config.toml
num_hidden_layers = 13
num_key_value_heads = 4
norm_place = "pre"
rope_fraction = 1.0
attn_scale = 0.0884
parallel_block = false
init_std_o = 0.0
init_std_up = 0.0572
beta2 = 0.95
lr_head = 0.0189
warmup_steps = 581
schedule = "wsd"
final_lr_fraction = 0.0
max_steps = 6179
dataset = "wikipedia_en"
MLP neurons of a small language model. Each row is named by its layer, matrix (gate and up: input weights; down: output weights) and neuron, and shows model dimensions 256-383. Each number is 128 + 24 x the weight over its row's rms, rounded and kept within 0 to 255. A neuron's up and down rows have the sign that makes its largest values positive.
Before each neuron's rows, "fires before" lists the tokens most often just after its 100 highest values on Wikipedia text that the model never trained on. A number after a token or word is its count.

fires before: " in" 25, " by" 12, " to" 11, "," 10, " for" 5, " as" 5
L10.gate122 [116  94 156 152 163  79 113  85 146 151  95 130 107 115  82 131 129 162 145 129 136 149 141 121 153 159 132 177 115 114  86 157 168 155 151 139  86 171 122 109 156 184 106 118 138 107 145 129 143  98 122 128 141 112 124 133  89  84 146 146 137 145  86  94 140  87 181 130 128 142 129 116 111 127 118 157 108 140  98 126 156 134 118 168 115 140 121 127 132 115 133 129 171 114  88 153 145 134 165 137 111 149 114 108 103 116 130 140 128 104 133 111 142 136 121 150 201 119 154 113 162 112 121 119 125 160 123 113]
L10.up122 [161 143 147  96 117 155 160  98 120 153 119  92  85 132 143  96 139 100 132 119  97 127 128  91 176  84 107 174 120 155 151 100 176 102 141 127 132 131 151 142 119  99 179 165 122  94 116 164  80 129 133 129 130 146 103 124 132  88 130  99 181 161 105 123 123 179 110 127 102 161 106 171 121 123 137 134 151 107 111  90  78 141 105  86 158 108 106 174 130 161 144 122 109 119 162 144 146 142 110 162 140 139 138 135 121 149 110 175 113  91 115 146 106 123 149 127  92  94 114  94 125 125 115 113 128  88 103  89]
L10.down122 [ 88  84 102 125 131 160  80 172 148 119 103 137  92 116 129 123 143  84 157 116 106 146  96 130 100 124 139 120 115 133  81 153 109 174 143 129 128 122 116 129 104 121  97 103 164  72 180 163 104 109 118 118 147 143  97 173  96 113 139 173 153  95 124 122 149 119 174 117 142 138 145 135 133 129 113 157 124 143 137 118 140 136 103 143 120 113 148 106 107 145 148 159 152  99 133 122 130 103 147 115  79 104 172 129 178 164  93 139 111 117 113 135 146 167 105 116 123 118 159 134 150 119 136 102 151 144  89 100]

fires before: "|" 28, "==" 20, "===" 10, "In" 4
L8.gate432 [169 143 177 184 134 119 130 148  89  63 121 102 109 121  81 188 132 130 120  96 119  46 126 164 144 116 115 148 187 128  88 120 111 139 125  86  87 113  76 131 134 139 149 118 100 164  79 136 156 142  93 136 172 149 106 113 121 163 130 174 158 115 133 115 177 117 103 110 120 132 159 149  70  92 155 114 134 143  99 134 120 120 132 120 131 160 105 172 106  92 119 131 148 148 116 129 115 108 114 118 127 112 156 157 107  88 121 143 123 103 131 108 146  94 127 142 114  91 142 122 143 151  88 178 118 138 178 120]
L8.up432 [150 117 112 119 131 133  82 135  99 123 123 114 109 142 153 141 184 104 101 143 139 102 156 174 144 137 131 113 167 129 133 210 147 127 131 114 139 118 108 166 147 164 157 129 102 149 115 123 129 104 133 112 112 104 135  93 170 144 139 117 138 102 150 114 125 109 121 148 107 126 104 100 111 149 130 136 127 125 112 160 103 130 129 165 114 153  83 148  86 115 110 129 138 141 100  85 144  80 167 100 121  98 128 116 136 104 161 121 139  89 113 102 154  80 115 144 126 113 151 121  81 177 165 122 123 117 140 159]
L8.down432 [128 108 141 111 109 151 137 130 138 125 123 111 123  81 134 183 128 134 113 141 134 113 123 120 124 141 112 150 159 112 144 122 131 120  97 117 127 131 104 120 113 141 153 132 129 142 132  96 133 108 148 143 149 122 128 106 111 148 114 116 177 117 141 105 120 128 135 107 128 128 137 128 123 121 179 108 113 152 130 124  96 107 136 133 122 131 129 125 138 122 102 124 118 120 158 128 138 148 132 106 125 126 129 132 159 133 115 125 150 120 152 121  96 123 106 132 148 107 131 127 129 130 109 122 132 139 135 121]

fires before: "|" 35, "==" 15, "===" 7, "In" 5, "  " 4
L9.gate477 [170  98 134 142 143 123 108 157 107 149 104 168  79 141 157 199 123 104 142 124 127 105 142 102 158 115 132 170 179 128 120 166 157 117  96 112 122  91  99 117 126 157 136 126 129 164  60 122  84 130 150 141 175 110  84 101 132 140 101 123 153 151 117 105 121 139 105  94 119 153 130  94 105 105 152 103 140 134 112 152  87 132  89 134 171 152 132 165 137 126 135 108 147 144 131 131  87 116 142  98 129 101 146 102 141 136 104 123 139 109 129 161 119 131  96 169 183 107 127 121 144 161 100 137 149 168 140 145]
L9.up477 [154  69 173 176 141 129 118 141 140  96 108 158 103 134 143 165 146 118 143 103 145 106 167 112 157 150  88 161 152 149 128 156  99 141 114  99 135 116 109 123 155 149 146  84 107 134 109 105 122  91 110 161 172 103  80  93 116 126 121  81 149 134 117 122 128 134 142 121 127 130 157 108  95 101 158  83 145 143 145 161  96 117 101 199 154 160 129 147 114 123 119 118 154 132 141 123 101 136 119  99  82 109 118  86 128 104 123 131 154  98 108 158 115 117 101 164 177 100 139 133 143 168 122 133 120 151 180 133]
L9.down477 [149 118 142 149 135 130 142 127 135 130 125 141 110 128 125 146 133 130 136 118 129 129 129 127 122 131 127 139 136 119 117 127 141 128 113 121 128 105 123 118 127 136 126 133 151 130 139 146 131 139 109 128 135 136 123 107 127 117 138 120 128 130 123 112 136 116 124 133 133 124 130 113 128 128 137 120 133 142 128 128 119 124 130 143 139 135 128 131 136 128 128 123 132 122 103 129 121 132 143 111 118 128 135 120 124 128 137 137 140 132 126 132 134 129 126 135 140 112 108 131 139 121 123 127 127 142 131 133]

fires before: "," 50, "." 8, ".\n\n" 6, " in" 4
L10.gate294 [128 146 149 129 137 118 109 133 112 122 139 153 177 137 114 148 134 146 174 110 119 162 129  65 157 137  84 110  99 121 102 112 119 113 102 131 114 123 124 109 174 145 146  78 164 135 134 129  91  98 129 157 138 136  98  95 167 124  84 132 137 113 125 129 147 118 132 155  80 105 130 132  75 142 146 103 117  96 152 101 119 115 142 162 118 113 105 166 144 107 152 119 144 134  85 126 162 130 133 107 142 119 138 121 131 139 126 155  84 117  97 113 102 102  98 123 140 152 124 139 126 182 137 146 110 167 176 140]
L10.up294 [136 114  96 145 125 119 135 155 159 128 111 144 169 126 145 143 130 111 145 140 134 125 167 127 147 112 132 139 138 144 144  89 167  74 136 116  89 131  91 119 114 135 129  83 130 142 149 130  57 118  74 119 127 116 112 131 148 167 117 119 176 146  78 165 127 131 114 136 130 133 157 137 103 129 136 140  90  91  89 148 115 162 112 121 153 141 133 104 140  95 133 104 149 111 181 109 136 154 114 188  98 128 159 170 118 156 115 121 145 107 104  92 103  88 102 143 146  88 166 150 106 164 103 131 156 139 113 124]
L10.down294 [109 120 121 110 134 124 137 116 151 140 152 152 122  83 135  77 122  77 121 103 141 158 152 154 113 102 139 126 119 109 112 127 119 133 127 174  93 126 161 115  93  86 126 139 149 129 103 157 186 120 119 134 140 116 122 153 158 109 139 130 154 149 138 115  78 108 117 124 148 147 149 135 114 148 122 143 143 118 138 143 155  85 102 125 106 119 106  84  72 133 140 135 169 108  96 126 140 132 129 143 171 113 109 124 105 125 145  99 163 156 155 110 166 116  74 140 118 113 164 117 107  56 148 108 104 117 172 111]

fires before: "==\n" 38, "==\n\n" 9, " and" 8, " ==\n" 8, " ==\n\n" 7, " m" 4
L7.gate186 [154 119 128 170 115 113 139 184 108  97 101 129 158  98 147 166  86 125 139 140 146 150 139 106  81 154 156 139 169 143 139 112 125 116 154 111  86 138 109  75 143 167 114 103  97  85 133 137  88 132 139 126 113 124 164 146 107 119 105  95  86 145  82  95 113 162 113 120 134 131 131 128 121 111 128 157  92 140  88 101 131 118 127 116 135 141 134 127 141 163 152 149 136 120  99 142 135  85 124 122 142 142 113  99 109 109 118 154 154 114  88  68 161 122  98 128 142 140 157 162 142 132 126 156 110 122 139 154]
L7.up186 [140 101 111 155 111 109 147 171  78 135  85 142 145 154 141  76 116 110 112 124  90 136 146 112 167 114 132 158 124 151 105 143 111 166 169 137 150 138 147  85 141 132 131 123 152 110 106 139  98 146 172 143 124 138 120  85  97 137 126 122 139 136 155 137 136 153  89 166 169 153 129 106 113 129 117 148 105  99 141 135 139 137  90 120 172 157 147 132 135 153 155 159 108 138 115  85 121 107 163 114  92 104 134 131 103 162 103 115 133 162 119 183 126  97 120  95 138 146 156 121 148 130 127  89  94 131 134 127]
L7.down186 [141 111 127 162 138 147 118 168 123 123 104 180 141 133 135  99 134 157 148 126 146 114 106 127 131 121  91 161 139 166 144 147 130 133 122 149 102  93 121 133 152 168 124  94 138  99  95 161 112  99 133 140 138 117 157  61 114 100  76 145 117 149 115 140 114 162  81  77 101 119 144 135 127  90 130 143 133 157 154 135 118 151 139 123 146 135 140 139 147 149 137 101 127 102 115  80 123 107 109 142 137 143 195 116 163 144 136  85 153 108 143 132 119 103 126 144 161 186 112 101 139 112 127  82 139  57 136 126]

fires before: "==" 26, "===" 8, "The" 7, "M" 5, "In" 5
L3.gate309 [144  93 132 103 144 107  96  96 103 153 128 195 113 133 166 146 140 134 112 129 185  98 130 140 128 132 102 139 111 130  99 132  87 153 140 101 119  58 147 124 117 152 169 158 117 125 119 116 119 108  91 164 140 123 163 127 135 103 145 192 125 140 114 118  96 116 119 143  96 122 131  81 129 141 168  91 147 121 115 167 115  95  81 143  95 159 139 174 127 102 125 147 109 142 107 100 125 120 126 111 157 128 109 121  92 168 114 103 102 139 139 119  88 130 156 150 164 140 160 107 109 134  94 168 122 149 193 159]
L3.up309 [118  83 148 117 106 125 124 113  75 183 106 133 102 152 149  94 116 133 115 106 183 115 160 134 135 117 110 110 169 133 170 152  71 161 170  93 153  98 148 141 140 142 160 121 125 151 120 109  93  91 109 168 105  83 155 143 101 127 142 162 155 121 105 122 125 124 126 140 103 116 136 126 146 101 113 127 186 138 124 119 136  77 112 134 109 130 118 138 127 140  66 125 127 124 112 126 120 160 144 116 112 127 102 155 178 141 127 110 153 101 167 128 153 124 162 162 140 163 142 101 115 111 103 107 126 148 142 147]
L3.down309 [144 104 181 134 102 104 151  99  76 155 114 105  98 125 114  98 124 114 132 149 136 112 100 133 149 133 131 129 155 111 148  95 127 115 126 108 155  96 162 132 113 127 138 115 140 116 178 118  72 122 115 112 125 159 131 115 125 103 128 158 164 124 145  85 155 141 142 132 132 107 129 123 137 114  96 153 143  98 135  71 172 144 127 128  95 125 128 135 132 141  85 121 168 142 101 127 117 163 131 140 111 132 107 141 187 136 102  60 137 138 156 130 148 157 166 108  94 151 172 116 124 115 103 105 127 128 115 110]

fires before: "|" 36, "==" 14, "===" 10, "  " 5, "In" 4
L8.gate266 [139 106 154 156 134 157  96 145 118 128 102 175 111 144 188 204 149 106 117 141 131 138 125 130 130 115 121 157 126 145  83 156 111 103  95  95 125 139  88 125 141 173 153 101  94 123 108 149 124  86 109 160 180 119 133  82 148 114 154 156 125 143 106 128 128 150  79 136 139 124 121 107 116 128 156  66 135 165 103 157 122 125 130 156 143 147 117 156 118 150 138 128 163 107  79  86 114 117 111  94 107 110 150  85 156 125 104 122 128 115 124 148 139 128 118 150 174 122 137 161  86 153 108 138 128 153 154 141]
L8.up266 [158  96 162 153 149 133 142 153 112  91 120 158  91 130 147 165 126 113 131 141 166  95 145 109 172 136  81 124 163 148 140 168 114 121 110 123 158 121  99 141 160 152 138  72 135 130  84 176 130 122 120 152 161  77 116  81 126 147  97 111 141  90 129 105 113 167 105  85 126 180 108 138 103 104 161 110 134 125  95 145 104 155 100 129 174 176 131 156 135 116 124 126 156 153 100 140  90  89  92  89 123  96 119  92 135 127 129 141 127 114 126 144 142 131  84 134 158 107 149 142 145 167 118 117 137 153 138 151]
L8.down266 [136 105 147 148 128 130 111 137 136 130 102 163  93 135 137 158 125 106 145 116 124 125 148 117 154 123 104 152 165 123 122 146 124 120 114 122 135 118 126 122 145 147 119 129 125 121 109 132 127 112 134 134 149 125 110  88 117 139 121 121 136 134 114 127 135 132 128 110 115 133 133 127 109 106 146 107 124 126 130 150  97 121 107 132 163 146 122 131 126 117 122 127 137 147 131 141 103 138 123 100 114 120 119 117 139 135 124 143 132 108 121 146 120 136 104 149 153 113 127 137 150 149 109 117 118 146 151 134]

fires before: "|" 24, "==" 20, "===" 13, "In" 4
L7.gate166 [162  88 186 163 116 142 121 144 122  90 115 154  96  97 173 185 145  98 135 119 123 112 117 112 168 124 148 140 147 165 119 162 103 137 110 101 171 117  59 129 140 156 146  91 122 163 117 149 143  85  95 167 154 111 161 104 123 140 140 128 128 123 114 130 118 153 136 146 121 147 131 128  99 121 185 100 143 171 138 128  97 142 146 150 142 163 118 149 101 133 128 122 171 133 105 116 142 108 132  95 133  96 119  81 107 174  92 154 119 102 139 135 147 132 129 151 143 116 142 142 127 181 144 149 117 155 143 157]
L7.up166 [183 122 149 146 129 164 138 167 104 106 100 137  90 141 135 181 156 105 122 127 152 100 137 132 132 116 102 134 159 142 129 123 114 108  87  95 140 122 125 135 178 159 139  87 122 136 126 150 139 117 114 131 201  90 109  71  98 137 130 118 144 103 107 105 132 173  95 113 133 133 136  87  97 115 149 110 143 143 119 128 103 132 111 129 163 157 118 174 142 117 136 112 152 166 127 116  86 105 100 121 107 132 126 128 115 114 109 145 123 112 134 163 142 129  92 148 173 102 155 130 106 183 139 139 134 173 133 133]
L7.down166 [126 117 133 126 137 147 141 138 114 127 101 157  96 140 138 156 131 114 125 141 134 124 132 132 130 130 116 143 144 131 111 153 129 106 118  91 119 126 109 113 119 152 138 112 132 134 116 140 121 116 131 135 136 132 108 100 126 133 109 133 147 144 128 111 135 143 117 112 128 132 120 138 121 106 155 103 130 134 115 139  91 137 127 136 141 130 121 138 131 122 127 138 143 129 120 138 125 121 123 112 122 122 137 103 159 123 112 139 144 112 130 140 132 143 113 123 140 140 118 143 122 155 122 120 126 133 121 134]

fires before: "\n" 18, "==\n" 11, "==\n\n" 10, " and" 7, " life" 6, " information" 5
L9.gate759 [163 147 141 143  95  73 134 161 140  88 109 129 122 108 107 109  91  97 134 133  78 125 108 115 126 124 170 142 121 147  98 116 125 117 104 111 125 104  99 103  92 195 105 150 144 113 130 111 146 114 101  95 119 160 161 118 101 143 119  61 186 113 121  92 168  95  77 122  81  77 142 134 122 110 105 137 116 165 164 114 127 118 141 133 114 158 112 141 125 125 100 154 104 107  94 147 129 110 131 115  98 125 155  89  94  98 122 140 110 119 130  96 162 124 146 110 187 110 131 117 164 134 108 132  88 133 146 132]
L9.up759 [122  97 124 147  98 105 177 163 139 117 112 114 165 103 100 102 129 106 104 145 131 119  91 139 151 138 133 136 155 163 142 138 156 145 113 157 131 113 116 122 150 129 115 157 144 121 102 130 168 157 132  89 110  92 177 149 115 114 146 179 112 118 139 150 121 107 103 129 123 122 102 137 174 154 104  97 110 119 154 155 149 132 126 140 137 181 124  77 139 207 109 132 150 117  74 127  96 120 119  99 152 150 123 102 121 111  98 127 107 112 101 136 180  90 123 137  99 129  99 148 136 133 136  82 100  91  96 126]
L9.down759 [173  77 176 129 122 141 158 134 160 124 119 136 148 129 131  94 154  97 131  96 160 114 123 148 115  91 146 114 140 148 165 133 148 137 146 149 147 117  99 112 188 154  86 118 106  85 202 102 112 111 132 152 142 128 134 124 101 133 116 132 139 140 114 136 155 110 127 121  93 115 117 115 141 127 101 134 161 150 109 121 154 139 137 138 177 119 148  67 112 121 110 144 165 175 137 132  91 134 150 166 111  90 155 132 134 137 148 112 112 129 141 127 146 113 129 106 140 166 141 108 146  87 158 121  94 150 123 117]

fires before: "==" 27, "The" 11, "In" 7, "===" 6, "M" 4
L3.gate31 [127 137 160 148 152 127 148 115 106 103 112 153 105 108 118 152 137 102 137  87 130  86 134 103 111 130 137 155  95 148  98 152  87 146  93 120 122 101 124  91  99 155 143 131 125 157 126 125 110  96 125 166 127  90 116 152 188 125 162 169 139 150 108 108 100 126 149 166 147  89 147 116  87 104 191 133 131 184 124 117 126 115 131 140 115  91 118 106 138 125 137  84 132 131 134 104 172 142 147 104 126  80 114  86 115 158 133 137 149 140 106 157 124  87 149 114 169 126 131 118 134 140 135 117 148 146 109 119]
L3.up31 [146 156 173 143 141 134 149 167 132 101  99 169  89 110 103 115 106  82 147  88 147  94 142 151 132 126  89 150 155 131 128 130 105 135 118 170 106  89 151 125 116 145 122 134 113 135 149 125 122  77 140 122 126 139 152 140 151 133 136 165 145 113 107 122 131 121 118 129 131  98 176 120 112  97 149 157 157 195 140 103 116  90 133 142 121 112 124 104 135 132 119  87 125 115 157 136 144 150 122 127 122  80 141 145 155 114 154 132 144 102  98 121 143 116 147 141 138 138 129 133 152 126 165  97  95 150 113 105]
L3.down31 [164 120 129 134 144 128 128 126 132 117 121 142 111 102 135 128 101 111 141  89 126 133 167 137 120  89 135 106 141 145 135 116 123 101 110  92 141 114 135 132 128 131 109 137 126 114 141 108 160 111 121 123 119 150 111 107 118 137  90 136 150 135 122 103 149  90 146 119 105 122 138 131 104 120 120 156 149 134 169 148 130 120 158 103 117 102 108 125 138 123 132 115 131 139 131 153 149 143 139 131 132 143 130 141 123 141 110 138 165 105 136 132 128 124 110 114 126 150  88 123 138 117 124 123 136 125 123 125]

fires before: "1" 29, "9" 20, "8" 11, "2" 5
L7.gate202 [ 98 155 151 127 119 138 129 105 117  88 125 115 119  59 118 145 164 105 142  70 138 177 152  86  98 154 149 156 127 111 138  97 151 114 107  84 116 141 128  98  96 139 123 147 127  98 156 117 136 131 125 177 138 143 125 101 132 116 119 103 110 125  94 164 168 104 152 129 132 120  98 125 111 167 158 140 122 153 145  84  88 131 102 101  67 177 167 145 159 119 122 123 139  94 119 154 126 173 137 115 117  76 140 107 129 130 137 118 130  82  83 157  83 128 134 107 136 127 138  98  75 128 114 135 140 146 145 154]
L7.up202 [155 163 133 159 122 128 150 124 116 116 141 101 165 134 120 124 153 107 139  92 101  98 135 102 103 124 127 138  94 111 117 127 154 146 137 153 117 143 136 131 105 117 142 105 125 149  95 130 112 121 116 131 122 114 117 125 107 110  65 118 138 132 104 176 119 114 108 123 122 150 196 150 124 152 151 157 170  96 143 106 136  86 123 111  96 125 159 169 152 127 102  70  86  86 152 145 132 144 132 116 165 107 131 138 131 127 146 200 175  89 115 148  91  80 134 108 110  72 152  85 143 151 149 134 159 156 144 143]
L7.down202 [132 110 150 117 123 107 115 119 143 120 146 107 124 141 145 172 126 122 170 148 120 120 165 140 151 130 154  76 117 125 127 101 131 111 115 122 128 143 127 132 130 117  85  99  79 134 133 140 107 130 138 122 107 162 150 150  79 128  97 151 137  99 131 152 176  95 100 146 150 124 150 101 128 124 156 138 119 135 120 143 144 106 124 141 126 102 169 117 116 124 100 139  99  92 124  94 168 144 128 149 141 137 144 149 158 160 127 115 185 112 132 154 130 139 140 170 144 120 136  79 102 134 151 148 141 157 185 218]

fires before: " " 36, " |" 28, "0" 10, "1" 9, "2" 4
L7.gate72 [133 141 115  98  81 108 110 130 109 109 105 136 107 136 148 155  94 156 123 118 129 123 112 177 124 115 201  91 145 121 121  96 123 113 137 146 111 105 151 102 123 121 100 100 149 145 139 103 146 140 159 121 137 181 127 121 114 109  90 145 135 113 141 105 160 119 105 142  95 141 133 119 129 194 162 163 151  92 200 111 122 112 174 123 113 118  83 145 117 166 119 104 144 134  93 143 103 150 128 121 141 122 104 181  85 127 148 166 166 100 112 144 123 158 134 143 151 103  93 113 144 132 164 151 130 111 151 135]
L7.up72 [124 158 115 143  79  89 141 162  70  85 134 125 177 162 106 160 144 137 121 105 150 112 107 121 163 142 171 111 104 145 129 122 187 111 122 131 202 173 100 100 118 136 126  82 163 133 141  42 119  81 119 140 128  85 176 155  68 114 126 116 102 179 170 108 151 167 136 145 114 121 140  83 145  94 123  96 108 151 125 134 129 133 165 128 113 126 137 138 131  99 121 107 146  87 110 140 128 124 147 181 116 147 150 132 132 160 148  92 135 144  97 172 144 129  96 106 152 194 129 102 118 104 104  86 164 156 146  98]
L7.down72 [137 140 145 121 136 123 152 116 134 129  99 119 133 140 114 144 159 133  98 146 163  97 125 123 108 163 118 178 123 117 126 144 139  90 137 145  97 130 148 163 145 135 142 163 126 127 165 119 148 125 138 119 151 107  99 116 122 132 116 131 121 172 119 129 131 117 129 110 148 148  96 156 114  70 133 142 138 122  61 138  92 164 146 104 120 148 113 109 116  98 130 127 111 123 110 167  89 130 114 136 112 135  97  97 129 133 178 115 116 126 150 125 125 100 146 151 120 101  95 140 105 121 127 125 123 159 140 156]

fires before: " |" 40, ")" 8, " |\n" 6
L10.gate429 [ 99 134 101  83 155 143  97 101 180 114 154 129 144 142 198 227  89 155 151 136  82 167 137 160 105 118 128 106 104 125 122 142 147 128 141 130 169 136 141 145 123 120 128 143 186 109 158 126 131 149 154 168 169 157 143 129 148 109 140 164 129 124 142 133 146 117 128 137 135 136 123 113 115 149 131  74 148 118 154 134 137 169 110 102 137 111  88 112 129 154 166 105 108 133 147 139 101 124 135 175 146 143 129 173 136 123 112 155 179 134 107 132 141 129 144  83 124 127 122 137 137 134 139 103 123 157 117 153]
L10.up429 [127 145 149 123 163 167 127  98 136  98 159  94 162 169 102 132 104 137 121  88 125 155 138  72 109 144 132 122 136 132 126 128 152 123 147  95 112 109 144  83 132 112 154 144 112  90 115  88 112 100 129 161 117 156 124 124 164 134 117 160  96 161 122  72 100 110 111 109  97 125 154  95 164 128 138  78 106 136 122 105 128 117 163 136 153 114 137 156  85 175 123 125 139 130 132 121 111  81 107 116 117 139 156 155 149 125 114 112 178 149 125 158 118 145 143 122 132  77 160 114 126 107 127 113 188  89 139 130]
L10.down429 [101 121 112 124 135 128  94 106 101 141 123 112 101  98 112 105 135 128  99 150 165 150 118 153  91 145 135 119 130  98 117 143 123 119 156 121 137 100 128 148 114 170 194 110 127 150 114 118 129 154 144  88  92 126 138 138 104  95  96 159 144 109 122 153 120 152 186 133 128 125  86 164 124  83 154 112 154  96 202 119 124 120 129 132 158 152  70 161 152 142 102 137 159 173 128 164 120 138  99 137 120 127 138 128 117  90 150 143 141  99 113  95 100 123 117 120  93 124 123 120 142  97 114 119 104 120 165 116]

fires before: "9" 29, " |" 27, "." 7, "–" 5, "ance" 5, "0" 4
L10.gate651 [158 140 185 132 157 112 134 162  85  83  91 154 138 132 150 134 151 164 117 113 109 147 142 128 107 163 125 104  89  97  87 145 123 109 134 130 132 123 167 129 127 154 135 151 138 128 149 135 160 124 156 137 185 155 106  75 150 135 110 115 133 147 132 147 132 119 119 136 115 123 137 133 102 135 131 131 102 130 128 149 100 127 146 149 133 140 141 121  92 100 110 114 135 153 132 103 109 101 112 112  97 155 183 157 164 137 115 149 145 166 114 111 119 138 133 102 169 113 128  99 159 165 132 120 164  91 115 143]
L10.up651 [ 98 143 117 120 141  92 116 144 118 136 117 116 131 153  83 185 122 132 139 149 129 138 120 140 145 179 112 120 137 139 124 126 148 114  93 106 126 138 170 127 129 117 153 154 131 116 148 140 105 142 122 168 140 138 155 132 133 133 110 135 120 156 101 117  91 128 122 149 101 105 160 112 167 119  98 114 142 101 150 141 119 144 112 134 138  95 121 119 125 166 156 104 101 163 158  84 135 129 110 136 142 162 131 134 158 158 134 135 128  91 109 149 140 127 162 152 137 148 100 129 122  93 158 136 151 105  94 102]
L10.down651 [103 176 140 116 139 131  96 116 141 135 143  71 120 156 142 114 129 142 138 115 119 144  98 174 169 121 135 104 179 110 162 120 124 112 149 116 113 137 105 137  79 160 140 116 106  91 102 145 131 149 136 154 143 167 126 175 188 126 157 146 163 155 137 121  89 116 133 127 102 130 143 144 120 108 164 128 141 160 126 115  87 146 121 143 169 112 109 105 106 147  99 136 126 100 138 109 145 161 130 143 143 133 111 107 132 112 136 118 129 125 113 107  76 113 119  86 112 105  93 153 147 124 128 109 154 101 147 126]

fires before: " |" 64, " |\n" 27
L10.gate755 [136 114 129 109 118 164 126 128 156  97 133 195  92 155 140 137 146 102 131  96  92 122 131 153 110 170 155 117 141  94 110 136 102 153 141 103 154 134 133 109 112 131 172 123  81 117 122 126 108  74 117 143 132 140 150 191 172 122 166 106 111 131 114 157 132 156 112 150 100 167 104 163 159 126 126  98 117 136 152 118 120 129 129 139 124 143 103 125 121 137 113 113 112 135 143 100 130 151 108 149  61 124 121 139 127  83 150 131 173 137 132 138 161 124  84 121  90 126  83 171 128 145 118  98 121 151 103 145]
L10.up755 [118 120 160 119  77 157 126 110 145 113 176 175 143 142 104 108 140 136 137 122 111 173 127  89 122 147 102 126 154 137 108 146  83  90 152 157 179 116 133 141 142 112 167 114  88  98 115 109  88 144 103 101 182 149  98 138 144 154 100 139 115 135 145 168 154 133 108 126 122 118 142 132  85 132 106 101 134 129  88 105 122 105 116  84 164 111 125 146  97 132 128 109 132 132  99 133 125 145  96 101 107  87 146 138 136 123 136 110  87  91  93 124 106 163 114 182  78  94 134 144 122  79 124 112 121 126  89 139]
L10.down755 [131 131 131 141 135 129 141 115 141 129 128  94 138 114  91 146 140 125 133 139 127  95 124 147 108 166 119 120 148 107 152 172 117 115 124 145 164 132 100 102 121 171 102 127 107 156 154 152 170 102 107 136 128  77 132 119 156 139 109 146  92 106 102 173 100 137 143  86 141 143 100 138 112 117  98 107 121 116 118 120 131 116 117 115 143 125 130 122 132 130 154 116 155 146 126 156 122 143 148 137 172  98 114 137 126 151 105  93  94 153 169 161 108  81 118 153 131  70 111  93 143 120 167 128 103 122 145 127]

fires before: "1" 50, "2" 45
L7.gate730 [170 164 193 141 100 109 151  83 126 118 132 161 111 118 123 123 162 180 174 165 127 136 160 129 135 140 137 125 119 131 181 166 114 146 126 122 137 116  90 100 103  98 128 139 109 139 150 121 112  84  89 135 133 134 144 120 150  99 126 110 127 150 101 153 133 157 133 148 131 158 166 142 137 181 141  65 132 150 101 136 148 133 161 123 128 134 135 156 115 127 119  97 117  76  88  36 132 166 142 115 107  88  94 122 103 167 129 140  93 133  98 117 136 125 145 100 138 106 135  88 129 120 130 127 115 146 174  99]
L7.up730 [166 148 152 147 118 149 131  92 144 125 107 158 110 127 109 107 166 157 131 138 144 153 174 138 130 122 118 118 120 128 164 132 157 131 152 141 119 134 133 116  78  94 137 145 133  70 146 111 107  80 114 114 132 130 104 102 124  90 123 116 143 113 119 116 121 150 118 130 150 105 168 165 140 167 143 109 167 128  97 107 140 121 158  91 145 117 181 159 109 111 119 146 116 125 159 119 137 182 156 140 110  87 115 142 120 127 122 113 114 110 120 131 122 143 189 109 141 152 104  82 132 107 156 133 114 133 132 132]
L7.down730 [145  88 108 118 170 152 109 159 130 130 160 101 111  82  99 129 145 141 159 159 132 109 131 125 135  97 103 112 120 110 145  98 172 151 156 117 123 157 104 118 125 122 187  90 115 120  89 114 128 129 155  71 128 152 153 124 106 106 110 117 172 121  63 167 107 131 115  90 157 151 177 159 110 123 114 136 120 126 110 121 118 131 135 168 154 101 124 121 162 105 141 166 169 171 165 118 130 133 147 134 128 140 114 133 110 122 150 105 136 131 103 153 127 139 147 165  99 133  95 122 109 115 150 122 133 159 146 100]

fires before: "0" 35, " " 24, "1" 10, "2" 5
L9.gate223 [118 130  93 143 115 105 181  89 111 173 133 141 127 107  95 166 177 141 111 125  91 144 146 118 148 137 141 141 132  96 141 156  83 139 119 119 115 115 133 154 136 127 130 116 119 145 114  97 131 119 115 136 142 146 173  89 134 121  94 123 141 131 128 157 123 121 144 123 130 133 143 130 136 112 155  68 126 136 118  91  96  64 117 105 119 121 132 148 128 109 146 151 142 113 121 121 133 172 185 170 100 133 112  78 128 133 133 168 123  93 113 120 134 141 144 135 175 125 116  95 155 133 135 150  73 143 139 167]
L9.up223 [110 134 118 137 103 139 155  85  91 168 117 104 124 139  89 121 154 121 106 128  91 144 178 158 146 166 117 141 137 117 145  90 118 115 138 134 130 131 140 166 113  93 143 114 100 111 125 164 135 107 165 106 125 147 137 182 116 152 135 129 159 137 146 147  86 123 139 130 139 161 124 170 141  92 114 130 163 126 168  91 108 114 140 100 136  69 125 153 139 142 104 145 105 106 127 129 120 154 164 177 113 149 153 130 156 101 144 144 178 111 141 160 115 112 138 107 123 141 109  66 122 102 130 139  97 113  85 119]
L9.down223 [121 126 156 146 123  97 112 148 111 164 100 126 151 112 104 132 101 168 126 103 115 117 160 100 147  93 147 146 110  85 124 138 171 116 147 159 123 150 169 156 127  84  93 129  89 112 162 146 134 114 104 141 143 157 126 186 137 130 110 136  97  80 116 117 111 163 128 161  86 137 130 127 144  93 115 134 154 149 162 114 108 116 114 166 132 104 136  92 115 108 123 141 115 152 155 142 145 114 104 133 126 188 142 124 131 130 154  67 164 139 158 177 123 147 118 139 104 129 113 132 143 122 132 115 141 136 138 115]